Weights of a small GPT-style language model, trained from scratch on English Wikipedia: vocabulary 616, LayerNorm before each block.
MLP neurons of a small language model. Each row is named by its layer, matrix (up: input weights) and neuron, and shows model dimensions 112-207. Each number is 128 + 24 x the weight over its row's rms, rounded and kept within 0 to 255. Numbers have three digits each.
After each neuron's rows, "fires on" lists the tokens most often at its 100 highest values on Wikipedia text that the model never trained on.

L3.up134:087125126132113102167116107142151144087156129137116104147132113113130125127163151143084139153140113136080140102155156151133166147173113083128091117106120147108098128093150149158156125126143186140137122125108104123087101129129124142163137137162176135095099130143106147152118118149197100133
fires on: "us", "s", "f", "v", "res"

L9.up925:147134114122151115097124190118074117159122179136143133110148090129179104110123083127115105140151083116099115162156163127118151118104090102122118133102110126109103162163112119122125141119121143169109150093160145154168094109102130108175160130140131104184121103144121126106092147107129148116
fires on: "s", "ar", "h", "in", "1", "li"

L7.up771:133136127153162137119122108139136142134096128101126112141115118165150175126111156143122098088140087132104117114101144140118136102121145130127123162110116100114100124110137100154112138116104131132096158139162177111092176098139149134112147174141129088155152187128140127150145108141109155063
fires on: "| ", ", ", "ies ", "oun", " "

L10.up130:169106120128104143149057153100130124130108149134157155189096102125140110153149095111102087126146141121134137134155156100115104088119122170148122130092166084178060110110144155130136162095138115125169111140128139124113121146080142134156145131134095127192136165150116175119137110135116109099
fires on: "J", "ed ", "P", "for ", "j", "t "

L2.up723:161148152163089079109136113166136128154099174135104135108125103168140109130133148116085134098128130112086100126150124101128117141154111152094125165129149115120151150056165136161143142117165113144133118086142060124150159153131129131125100149109140157117136126079109172155136142130125129133
fires on: "e ", "e", "5", "il", "ro"

L8.up672:140107122165133093129157127140160132153143112120167101122150128138155113114161177154148089121131142117102120128156140123084129111138140110124158146101138121125133141158124163172130148118133151088136102132185161110128149144150103141144096154170136168168147127118112158152101167096087133117
fires on: "igh", "us", "f", "af", "on", "h"

L7.up132:087115162127116155075154143126140119138115125128120101096130155095114144107154106160097092098123142133088176112129108098163219114130121124150152200134142151110113128120136126094161116157137138077131110112170174159148146116099119128128127130143076148096106080106128153132168113135139166124
fires on: "| ", ": ", "el", "or", "ear"

L2.up4:130150140091116145144139117108119064132155116116100117085157119141117121147112122154140140159112102132120115087140143144127097116138122184110167141161138174138115118108073129101126105112105071133115124101133141154158114119097087124118151140128122156143077144160107145122165113104149174168
fires on: "i", "A ", "it", " ", "ain "

L10.up96:125144144103124143114100100143099111099138077121137087110159144132112092117115151134140110104124131117136136111170163125152131125144146101110128112121158129108186116183132142110149110172086108117140082145115112096120172116099102110140150061120132135134138139117158128102102115114125142054
fires on: "the ", "is", "ember ", "ch ", "ay"

L6.up860:133156129126110113141101109143108134064145088115092157166129140136119120142074168123179159113164130137125105128173136152167152120124119118154152126099106130126166143085112114110132119137115118119104129144116149144128094145118122163143123121098142134139111155066108133106147119105146170157
fires on: "s ", "e ", "es ", "y ", "ing", "ing "

L6.up599:157156129119156109108108114135127131127137141123118123135150149139183115138119121140152122138142126166129162098198110149163193134126136091153112147156158091135100149112122159121170146104137100133111102121149133136112127128166080125168152141098090147133136088131132150140133141119120154079
fires on: "o ", "o", "s ", "an ", ". ", "-"

L2.up803:120123116174144106129159150138126159116117109132101122111123137089145107160122151164142147147148131137133162137116113108155149131112119135131150146182145116123079134123111178137118164119113206165141166158101149140164089117066109135139104139174114119137122161122097105116096150118131137107
fires on: "ar", "t ", "en", "ow", "as", "ate "

L10.up615:085108128138165129073155164127131129132130189117127114121121093124103149136140149115101107135143121110158137139074144148104122079097114159069121155104113112113151117099116110128109144118129140187147112139117102092090149085136125178115122133151137131101135128100077151130140105111112164124
fires on: "al", "il", "c", "of ", "m", "on"

L2.up355:127132135144174122156169108132113146132110099065114136098101171145122120104148114179153129131172141122109132139108137098140166104165128165150108066109111163137162123126121089143097118139148087091133129166079128140098118104103111156126159122145170111173155127108098122111136128141115141132
fires on: "s", "us ", "ther", " ", "id", "sid"

L8.up254:119141098147080115143149102119184107147171167119163111096133102104138074110140147160128113124112070085120162098149160175123167132114106102119115117102119151129144048126171119152123164099122128151117102106142161091137171130113126124143121079134144135115117129145155152117108140136116120116
fires on: "i", "e", "ember ", "t ", "er ", "li"

L6.up813:123149142170104108131093129112118109158141089098098106075133164117132141092127166131130167159194116105125110106133135125131091123138128157110139109095107173168151118122139154136145116096099161116142158128113106152149083132125138147129134112082178132135121076129155099127107092162161149146
fires on: "of ", "n", "al ", "u", "y ", "."

L9.up820:112134147105104152161116143132140140123156146144160126154119106111156142152120110124118131148098118082092132137159127136145140108172141138105140141126119166150080133104099086117169154123135090074166124115146126114112141103157120133107131135151124098139085110134127133131053134123183095111
fires on: "as", "i", "is", "od", "it", "a"

L10.up150:127130148177123143100153157145146137111181169167127158146124133124116187141113109110146116129127146122112127107128127131166151113082113194152062163141123132124152167146115127167122063123124140152115114116134216106153162137128103129132144141081114135155122121137159138151119090160132147139
fires on: "r", "p", "at", "in", "B", "m"

L10.up633:142159139116130086142126127177170122149070132101120142137118118142106171099118130124085130150127122144124132099132135132109126114147079054098122082173122133110114136143112128120166128134143143103104116151203134108153155174165147168137145101128136142121118121126137108127119136135089109106
fires on: "f", "as", "us", "le", "ar"

L6.up120:123135142143166101128141106147164126127148102143121149144111139123122141114161149164144183100177153160101130154137156129122172120167126160097113109109086125153152153115106119115119131180161135139114130138136144166127132156157156164175135102148146170112120132157105130126112118134104098155
fires on: "id", "a ", "e", "ies ", " ", "i "

L7.up70:147083167122116130128118095124094134136152131126108131112136118161141131115119169134155131164125133103126147079116115150089129157091116123149132132130109139129112104098101134136104165134149144123126115128103116119091103100073129078149160155111153113151137135184089130175109106161108113100
fires on: "ti", "on", "v", "n", "on ", "k"

L10.up293:117183155122114174049109139140139113155101108116079101140131129101122073154122117133142135107137080112144098111115139091106136109151143132145157146130115081148145143106171088115147138117131110164159145151186123093136155108090137131151145138142140101066111143103143123132130111127127137142
fires on: ", ", "el ", "o ", "a ", "s ", "e "

L3.up407:138175128109161109137099124151106146139099109120130076087102090148116121101105128182110161125134137093117146109104114157153121152100081084078128111106131149161137084133135148127116101088161122153133129136150086132161084112118109144088113118183128140122140112153159140153124126093139110117
fires on: "s", "h ", "ch", "ar", "ow"

L3.up1022:128108128129141106164106153128114099131156104123107084120120127148103167108105125141128158146083155165126091115103174169129180106150091098123128111169144093080095109162094157151180127120140126089133170202114134116097118177125144129153108129146167116168113150137127163157098139110104157102
fires on: "f", "ud", "k", "us", "th", "as"

L6.up717:113120140149159123187121094085114175119069092155142136119151119127160128140108134087105170125136096098120142094102134125096145136154158116122146126145134146089125134114128090148153148095136121155109093103137142146110144144143095129152131126152093088191067155109161099091114129120104177123
fires on: "s", "n", "i", "te", "ed ", "ge "

L9.up623:103119120173120119159151095118070134120106127116100107146109119150124172125108092139132132106139107164143149085135151125076159161087109114154138134118140130138101133127129104127125159129085153132131167134079142162131177126129125170151123123181146154138123111133061151098099158148114167119
fires on: "on", "in", "for", "0 ", "0"

L7.up467:104131150137104131121159170152161153132142097140172154135144169131146131114132118137147121154116101123100129091154177122110172091114132117131123093135188136157152176112134139094127118138125118126147163111144142146108121130101132107135146129111112120190159108120137083167115146142137133142
fires on: "| ", "for", "ear", "ay", "le"

L9.up158:141100134113107134116126154097084077154078104134088138143122152139118155108125116136153140135127153149125114102126133132113137121151096134105099113163101141107155130166106135129154114152146095132125143118150175107163168103115157165098174067136178104135119165133132103166125135143089106120
fires on: "i", "ec", "ar", "u", "a", "f"

L7.up60:126124118094142120114157122098076154129134104143127147174106097132124093174112148098112113121138111107134128143149156121150135111071109146127141128114140135126140128165110159103102151145149117136165190142047132123122108125141120113113118197137103159156093145116104097142163140165149139080
fires on: "iv", "i", "n", "e", "o"

L6.up319:094116116115118107155111126173142103151120088169155113113105169141138132106124090169084136102137127126113143191141153111122126110100163111114104115135107140132138118120139123105166150127144172118130118146138096110099119143130145106136143137135111119151163131105115128145131140137141120130
fires on: "ec", ", ", "pl", "p", ": "

L2.up562:137149126097184149133139163141127131187130116110091152100126103137157119147166128130140139102094164127133163141138124145140139106134127117133090133168122144142111106104099091165107089087102137137122147114118154119135133170090136097135128142100162116033152134098118134101139146128127134161
fires on: "ar", "ac", "ag", "av"

L8.up115:161130142140086117133121079093109128135091105160161112162103121139149096145168117131141167140131170148109149086138139152119128096115105105151161181107111135136092135145123109099149158097151127181130161134151130110115102125129170125151149152148110126140145136112108135108201082178100063091
fires on: "P", "p", "op"

L7.up881:109158130102101109110133165103151138100121146109108150185129126091152122130157143150173141110124147105172110087126118142135173122095146114121132112172132124103131135119165119139101134086121154151130087127115154143095130149096113160104099157120139122159103164131139112133137064124147119133
fires on: "e ", "k ", "ing ", "n", "s", "es "

L3.up67:127141115104125068113155095135105152156129139079111129114144120123184149161130162122063148152143162101116124178089101110136129107153114152108173161110149110129112069122166129172146195115071075109152154128127113143115160135127142137147102133109123083134129118069101145111088139151095136109
fires on: "e", "e ", "av", "all", "k"

L3.up374:144104143083087147140066119115134135109130122108149097135143162161145104157175134122137128134156168088121125163089141101129119127123108185145136140162116141173141100128128123141104145143119126141111154152093119125145142128112142153132120196161088119137130171103131120097104128111123128141
fires on: " ", "=="

L3.up938:144116161137087171176138151155135113134131112111161124139144101156178098141161106124092112146129139131139137144131133103099092154123131144074159143134107098168111099123170190090146136116149137175168139149117156135142126138119128120135153103104101170182104112097072063109156157156120138090
fires on: "ach", "ing ", "e", "d", "ve ", "of "

L2.up607:118148144100153086123111109150163114109134147144081124098155124111160093144159142142121125130097134096138155116135134119125141103123114087112157160148065130099101128096134063130110168161120152143095150109089139207143148160134159108138126121148166131109150137139107119095160154148121117138
fires on: "ar", "er", "ag", "y"

L9.up471:085134118124140114152168164167103118136187154154121075108170107155105144121103088092193169163132143119140156126117157122145134100125159121105104094087130148131090100153136145114155133118183093128119147152094181126115106148113126146123148141100126129129157140124163113117088121144124090116
fires on: "z", "li", "iv", "is", "at", "n"

L2.up13:131124131111132112106155135110140125128134131140142095122082110182170115164072115107136124084187098112133166145123132153121134141162139167146092160125103118181109160161144129096104090130125137128133124132095096092121124147127133154145148158074131116131123157131099109067123118114146166128
fires on: "al ", "id", "ir", "en", "al", "er"

L10.up767:140111117156133124111117160157082112147147098121126123124103132135166168123116138082101102152120132119142076144125179099108076090109074140094154063128097091140129121121151121143153102151101143116111110097147086130140152114142113127176121118144126142120127142146166115091110133160149131100
fires on: "ay", "m", "of", "ec", "for", "on"

L3.up781:098100121139088087113112154114128144132157120153165141156097140112162116102148107097117086163149130151157126159118120129166084162108126139137068139124100109109115157101125143125103168123129087153121121091134123178128151096119128137133066130144123143108106130128171111115097113099115065074
fires on: "ad", "t", "att", "y", "av"

L2.up760:166099164129146146115152115140131123117124132106138165132125153168167128097136148139120078113122111140152145141094124117129128063114104159125133157152134136112148148078115105098119138099100100153148118118138137157089125114116162093142099105092160114109125103149136100111068098123085108135
fires on: "on", "es", "&", "z", "n"

L7.up427:106132157093116105139155140140110114158159147098123125144157135119110126133130133116150197132135194152164105146066094133137145133144150152142157111095132129131104138095113110135110122158148137129125126116106132109124136109092130123162099100130111114106111141136156122174185117131162145113
fires on: "l", "0", "ou", "0 ", "v", "ed "

L6.up344:121139155107098134149167090160157126114111125100156114132107137170124162098159167115109180113144176153094170120113109186149159185179156123105104128140150142155117138084142160112125121109143147132148158176174136122075129147132140168144130129137150120096124129133132122132119113119109133104
fires on: "us", "s", "es ", "ter ", "ing ", "d "

L2.up258:147130179089056108106139096096155161121173152108104148119140156105150136111090095103137094127096130110161143136175076108112100149112141122125152122141122164164141115166107121106089149146138117133155134089143136195122152135154125155143154128145162129105122131181109113127148100114133130131
fires on: "n", "on", " ", "es", "ted ", "u"

L2.up428:137119183118167127105151119071130085070121153119110073122126165137149146123142138092150162098134134158100111078085136137105125120118100108118136138117136131140139107147085121158099138142108125150139105153086143063133151100136169124161166096124115123121134147102154125109134133106111154105
fires on: "r", "ial ", "ic ", "iv", "t", "ty "

L6.up117:124121136065145117112136147143107112153102118122131097137046135137101157135115101161105121088091117160143136134165125098103115127161145105124131148156119132152164142073131103123154149157164136114101127123144099143142131102160169118102114161161098124124154159133160096100133135211166103113
fires on: "o", "g", "pl", "eb", ": "

L7.up560:158111142150181109174127150103080159163118082102103145121103156119132152133127143130164102102114104111141093134145131124115118145148118114132180113165125155125157126119155146064099115105142159118172129114115125115140104078067126147158124105115153166148116146153119120128111127160118143122
fires on: "en", "ar", "f", "i", "t", "ir"

L9.up561:166142166115135146133162086098149126160075106070144114127084106139160158077108119112118139147130100122123154071152140164125134159124131131095115116092148146092126113136132155120122099165096113100130070099117158091094167126090122118128149103133162113139160124122132149118135114132159171109
fires on: "si", "e", "u", "en", "b", "ri"

L3.up727:115119106159063107141174139106085108161148169131136146130148144138161168145113102139124121104125106139122133179123090104172114092127116159099075159166108153095120168142128165139142112101135124159142166112151145176106115098137132171177091103097140136144116107140129157117126138135133123132
fires on: "in", "ot", "ing", "en", "at"

L3.up642:064119105150154122166138119138145136162135158118140110091091133141116076129088103090088104093116100125119089118125194136166083144155103129150143143138111140152151102108151132150143090126145114140151115157167117138141122088147131119117118135139112181122105105159128121142124132151112136153
fires on: "i", "ti", "al", "fic", "u", "\n"

L9.up938:147108105169125074109114160119137150133128091119102091097112115139142100115137111084162099127104136138172154156122126134102141097123128127107144110140147147132140117115133181085114120130128168128168130156151145116108174141195148125124107154120108155176103193145128162141136129066110113115
fires on: "h", "ex", "x", "f", "th"

L2.up697:102129106141136100150118152107130142123128102098109107120089128173081112152092129149145120172146096083131130148076087119102107081155155156159113125113120086159096124098127129078085093128104118136128136127153152165118137132136117120157121110132149144121201146153138153101131142132144160121
fires on: "y", "or", "l", "ed", "on", "ar "

L2.up706:155125096096088126152124123143144089152081121103125126123128158123135124098119107163116145153135163101125130113139145169118160178111119139146150122104136126169120064107113127102137112139155120159130173167115125141171100100089128128067124114163109145141142149118136111078099156131172109118
fires on: "e", "ist", "ro", "il", "ow"

L9.up459:073126125136123143086148137119129175114138062104140071124133097133162084135094120115184148131154141129117131135103132118157103109146146096084110121083136183168134131158178123166152127104123112133097132112095166161142162116134164110114166152120094167118147116111115143156108142141102121089
fires on: "ow", "un", "b", "or", "y"

L2.up631:147140141150136154142078149135103136144134146150140127105138079117136126132139103100138080124113111079144123116124177132142135141115095123120151169111080107129111125174122152162091111101129145053069142095115130133124145120138148141153135094114123124191139127092059120076108142126106142124
fires on: "w", "ar", "h", "i", "N "

L7.up241:153124150111138088145118139153117143098113143139138109113108149124101101121123074143072136132158132140137126143129146151134131133105183120145171133148115168120172147125131120139129098078149123116122123141130100110132082161176133095200134142108123126159128161120124098131107132123133124105
fires on: "ol", "p", ", ", "e", "ther ", "di"

L7.up115:101143149115121120094123109096105137110147110141147169135107084117133147107131129152168096091115099123127159103112172150135147116103119125154132109121160151115154127135152115129115184091128120175094119138146134127100099120120113118123131122127129137136182150093073136144132121123134109134
fires on: "i", "on", "o", "E", "-", "s"

L6.up420:184120101120160135149124128152128143163062170126118116103153102111115133121098146136093179099143132122124108085139120143157113127105115148115151165143117167176131144124144158142115126121166142121156125090143143140138129085144126107088139158123097138163148122108117126166100141130153117148
fires on: "ar", "b", "e ", "l", "of ", "s"

L7.up267:136108139057120114129127161131098120081126117072139126089117140130173115154095146149116115120166120158113129106187119153162155120139101132160133129111186111125110150095158100123132105109134143120116122188113133158128129109142104137135085157155115139160126143110116173143152106109107162134
fires on: "e ", "a ", " ", "o ", "an ", "s "

L7.up416:110122159074134100134146155126160147152108112136128102089105097111161096158170149122120117146126155130130180139148178146123123127108112153101180134085107131119100167151134146130149113090095156119150161119105117182125123131126100103107113065133157120098115140119139116157145152118164127117
fires on: "ld ", "to ", "d ", "ing ", "l "

L8.up968:128118167138087166139131105133084145132084147134107114158110087112146100120105081146145117140127126103145109134176111135108122130134118134123116125083097068150112174078159124101165112134106118152125151156176119122095118128127128118096107173123147141123113180121114126116146160084187088132
fires on: "he ", "it ", "o ", "y ", "s "

L6.up767:140184150129102104121149080095171168136155140122131136121144142135154110101151126098123105144187121102142137074103157164118165143167110102155103139087118144138180123164141119141134132097132135120122080085103112156123101139111177163120122105075066118171147111108158129107073118116163117140
fires on: "er ", "ember ", "em", "n", "ed ", "e"

L3.up489:121101137128094133119109143152124162118095160093140093158108155141163091107152144114143130174152136108147130141130120128117101180121133097136119123116129115154123187151135085112136085084146150130127120107137154136124161119149142136142100169116120083108133120123166123121115123144142108095
fires on: "t", "t ", "te", "j", "ad", "d"

L9.up893:167133138110119158084125152128118135106158138113136127105077128175112131126124124137107114143130099134098131162108142120176137101096161086176108136137105117145094162105127084093114150114113090134146096153130147105113128158156113112121139125144125120151094153105115172089132129108139082148
fires on: "t", "im", "er", "it"

L7.up552:158158180128062130148140129120133157107124109095130132111076087144142143121089126150186159150128152129118113115144151117101157124184127106090104150147099156141112108176106147065109099134123083080132087110168084125104114148117120144123108091131125091134170115112163127100114109158106166147
fires on: "i", "oun", "e", "is", "li", "ri"

L7.up545:093150104172150116174097139154131135099161168161137142139144143146156123104075114149110148158124123120112130126098172122081133105064117134155113140128187078142083112116128147100126103115109114159159134094128156097086122113140142159147109146113112135154104138149115113109151119135112147141
fires on: "b", "ati", "ac", "duc", "il", "U"

L3.up161:134161144136115160150143128153163087167142113135081110102064182142149134111110163141121156120088127151161143162098186109112116145143113098096125097135157093144111111134143079125151133137083136135099127143168121089097145083151166121161138105158113143142148114127146107131106127113113136117
fires on: "ec", "al", "si", "at", "on", "all"

L9.up731:186122145177135118139083126162139107120146073093158126098117136139113108133075102153179154124131096119096154105116135146141126131123145117146108121105108159155103119114164127122113129092096070146103120180146149108155191132165130112117108097108156126101115153115145127117118123100108112135
fires on: "t", "et", "e", "ent", "er", "ut"

L2.up960:119138126094099095143096123136119110118122117076122105101143104146145143121112152148131157116137162143104099125113114128103112159094135115152157118144137142109129114107129142093160153128081129115155137140109119146125113139087121131148094139116124132148112169162135106088116140157156120092
fires on: "il", "of ", "ing ", "e", "s"

L7.up19:119144141063147111144147183127112152093115155117175145130136105124085080117136116142089119147114105117122142156113157119127142156116111123139123163143128123171131109149122145092133146126123142160141184142078139144127131115141121131118136149132109110120090120131086092104120132131133102128
fires on: "e", "ame ", "ach", "en", "n"

L9.up284:137128142087122165144122130127138149168160141134142113134138155168156108136127149088123116118116129106103110087126184197151119135089111143156148148165169138100133076111133156123125098138157096108123126154161154163127162098154154151105153143122143139125126127132141135184115114129131137171
fires on: "u", "r", "l", "an ", "oo", "i"

L3.up817:122100106107113132116138131128139143088138125139123087095137126069143110146150117122148135144124136101094160141123122105137148127160125145132165132086170149112125109132171117088151120147165143124186148109133147080149114118126173150099117158138138184107162133120125146134095163123116101117
fires on: "ri", "us", "sid", "fir", "ate ", "ill"

L3.up871:104102149109162116125122141136095140115151112152113130147113126113074059116096109134112118121119113142170148160112099154116112108137144132115119149116167156123096113098150100089143163140138124116155096115127156136162118080120164094095193158124154062138136136135139146145146129111126135125
fires on: "The ", "A ", "ass", "ess", "ir", "s"

L7.up994:102108136143112100135132113082109155140138101115108140132119118123146149127096135101128082149098074136134163098169122124114136133099118136113176131114151180111129109135117100109142107188168078137104117113135140143152081145168173119112123116137104096128161105138136151119128120121148189154
fires on: "n", "i", "s ", "al ", "ar", "u"

L9.up429:162135150114091163116104149141132134112155144108146093121134091150098148132113150119114150132093119125098135096114121116140110124141136108097149103107123120137173146162120147133120152149125090122098142128099144096160124180070134135127181105139142154095118099131148149118091131099127135126
fires on: "ame ", "in ", "is", "ar", "the ", "-"

L7.up818:129143134135144106107147095127116063149115125117085098145093130109149095100144131114117142136095092111102115131147122143148109079142092164108103135127089158121083146126091105083179121140142100115144115137113124113089087140140129117169168125172141138125090124143142118124155136135153119150
fires on: " ", "e ", "us ", "u", "i", "um "

L3.up255:127169108095127147098120131124085138175118110113123186118144116119116143151142126098131090120131159135177142138171143164126170124109128137148099124100143108079124122118143142141181149100111151183120108135140104135095133126095095142105115132082112096159083197137147144139156155120148125167
fires on: "em", "an ", "e ", "ing ", "oug"

L2.up514:129133122116089115108062143102181151120173172152112110151141151120126126128126158133166150110137116154124096154102129112155139099151152145106123114156126083168103135130140098093101092169141114110156157130101160101133133142090139130105129132128156142127118117116153113123091124131109084140
fires on: "t ", "u", "oun", "ell", "di"

L7.up854:120094157084106120121106133176147157094110105126115091147120107135073119199127135147126129103142127106085126087105107112149132083150138154172140116144114139127123111119128124106129153158145086150084148143086124103133104105135156114124113122162098080134148133165145112133100139131153138119
fires on: "and ", "of ", " ", "the ", ": ", "-"

L3.up158:121156137130101115134166109101143116116135128135137147103116113113100129110133151151123109170154109142149153116144146119111096114132134144088168099107108128123133125145126119123102131133106130163141187128148156134137123138174130105152141136125148155095136092101171101152109150138151132150
fires on: "om", "u", "ame ", "n", "at", "tion"

L7.up125:171111129096154153167075195137126114113167125116105109118156118122126147104153182110142149130094147168138125108150106130141113134118143098095111124128122116157115109082110116120099113148120142109194096129074106119137122108130103098126163107159115134143133146178114147155129139141081131112
fires on: "v", "-", "it", "0 ", "ti", "ec"

L7.up123:181130115146127083118079157127153140134115142098099083112103085167138124112086152088144143154163143107125096141079113084098136145092117133138103133070116093149136143153104115128111138155148123090137107094085085158149146122091126129108137110151122154148160103156149155129126171156143136134
fires on: "of ", "iv", "ti", "on", "l ", "l"

L7.up129:119139139068112135111110121160122107118105143111127161096150113098146117143129121123101158131108115146115155083153163150126137149138119108104124142111128114135143130089058098091101100116122103127066137159081112137093112139110102144155122157124124159102131142113120124143153109102160148108
fires on: "e ", "a ", " ", "an ", "en "

L3.up463:099132149147108122095148116088100122140134099140083157090115141121146139132117151122146106120138118128111122156108190085155155139157105103100102127122145145128081115153148162160122099127121137114148135122106136111151160114114175158128114095074125115164152162110089163118138136126124150112
fires on: "h", "y", "w", "t", "e ", "f"

L2.up311:122139133120159130095100110131094109113148134110136164123124084160141147130115141138149126102069150148137139119066188133121136104092116130112130172137146091133128136123108090155106121116141080186112152123107184126104108103127132149132135144080152119121130094134069119145121143131101131088
fires on: "ac", "on", "a"

L7.up945:139119137096129108099153126077102152143126098147120155135112131115132125135129156150127130107104133128108166104149115148170099107152130170076133104106120134113114147101153088164161168125102065080126144111138142083084131154121117118152126145167106122127121138118137159087142145079158094142
fires on: "i", "it", "r", "ab", "ch ", "er"

L2.up995:109122161120132085139109153071115145127117136137129111116165116146140119120125203087176120102152141132108132093123120112114143164113116137113130158086119116132131139108105185149131175128133146137127130137094124121129124126142118087137138141147132164124133168119125135114112136122139107163
fires on: "g", "d", "t", "own ", "r"

L3.up42:140128201106124166131140115106124103132147106099140081141133154190122115129155128120179176160104115161154108177078157074081145119121147140141162099120124138135144110105103119123111160127144113123133110149131066124144132119143126095089128136134115098120119152142102145105119164161108130151
fires on: "e ", "o ", " ", "ew ", "e", "o"

L7.up862:134133138103113168135124139137128138137121150119113144146115119089132158123157134123080155130127117115131131110138125126124118122136130064071135152140135076093151126122105130118155130131098120133125159098171084110158137134149103132150159156135112086172145084120114137098121137120084124151
fires on: "as", "ic", "us", "ul", "e"

L7.up966:117090127141087150139156086126177123109109137124123129103219119112155112159111129113111149113118102148117142133161119126142099166099163116107132057100092161117122105139114141127110142118162120116121106106137134122110118165145118102137132116112102105190115139128129152123123108158106130130
fires on: "| ", "n", "/ ", "ed ", "ty ", "ag"

L9.up93:147112135147155119116087151124088159188110141122157087156118089129119162125142141098125119114191170145184115136115111106086131154131133106112123146149118109118172101161133129145152090090130139130121131153127100144163170121134092118103114155134156171137146127149119142146129121101144121094
fires on: "h", "igh", "m ", "t ", "ar", "ex"

L3.up354:098131127130129164156110078115132127152132135109117138136119119152140125147101125181136153184129088104127137093123165106112125112138113180143141142152134085155104131116123128148123180145084056168143112132125151110087130097130157148140145112153124124096114118171161135109162127076147128103
fires on: "g", "an", "an ", "ul", "by "

L9.up410:136094119138102124181088139112059129139091126111138143134111161143086162114109117170173109109127098145117137121169134156126137170140114138134125122137107096145140105127110118120083117112145118120113116164138094089114155143120103146126117128117178116149172142159135092133107119161117113123
fires on: "i", "ri", "ul", "ar"

L2.up153:143102140120158097129114105131101132127202164062121096151111114126085122117111104157174113170136139153136126135136128122117174110114158124084120136160160148115075096130142109121150120141135168115148119158130159116127093155115121131125139132123155102131137190144167120062128114133109083100
fires on: "el", "t ", "d ", "e ", "iv", "n"

L10.up537:129074106121138111155175122149104111134139159167156147101125092133129138121097119099117113155131131073136136112157128135149121145126144137117141139149153163133133149138096132177158131134130127106096105116148137106108104102081153100127130111129113163096126046134119163144144128134132112156
fires on: "e", "te", "se", "d", "cl", "D"

L7.up748:156153144138159070125065124127121145136119182116110149140129117152126141147112190098140164121112094149143109127100179120140117097106146139155125184132115061131120136119182085132094104130131092128101136094095146134108130174129182138137172142180129125092159124146151141169112126163092111105
fires on: "il", "he ", "on", "y", "ti"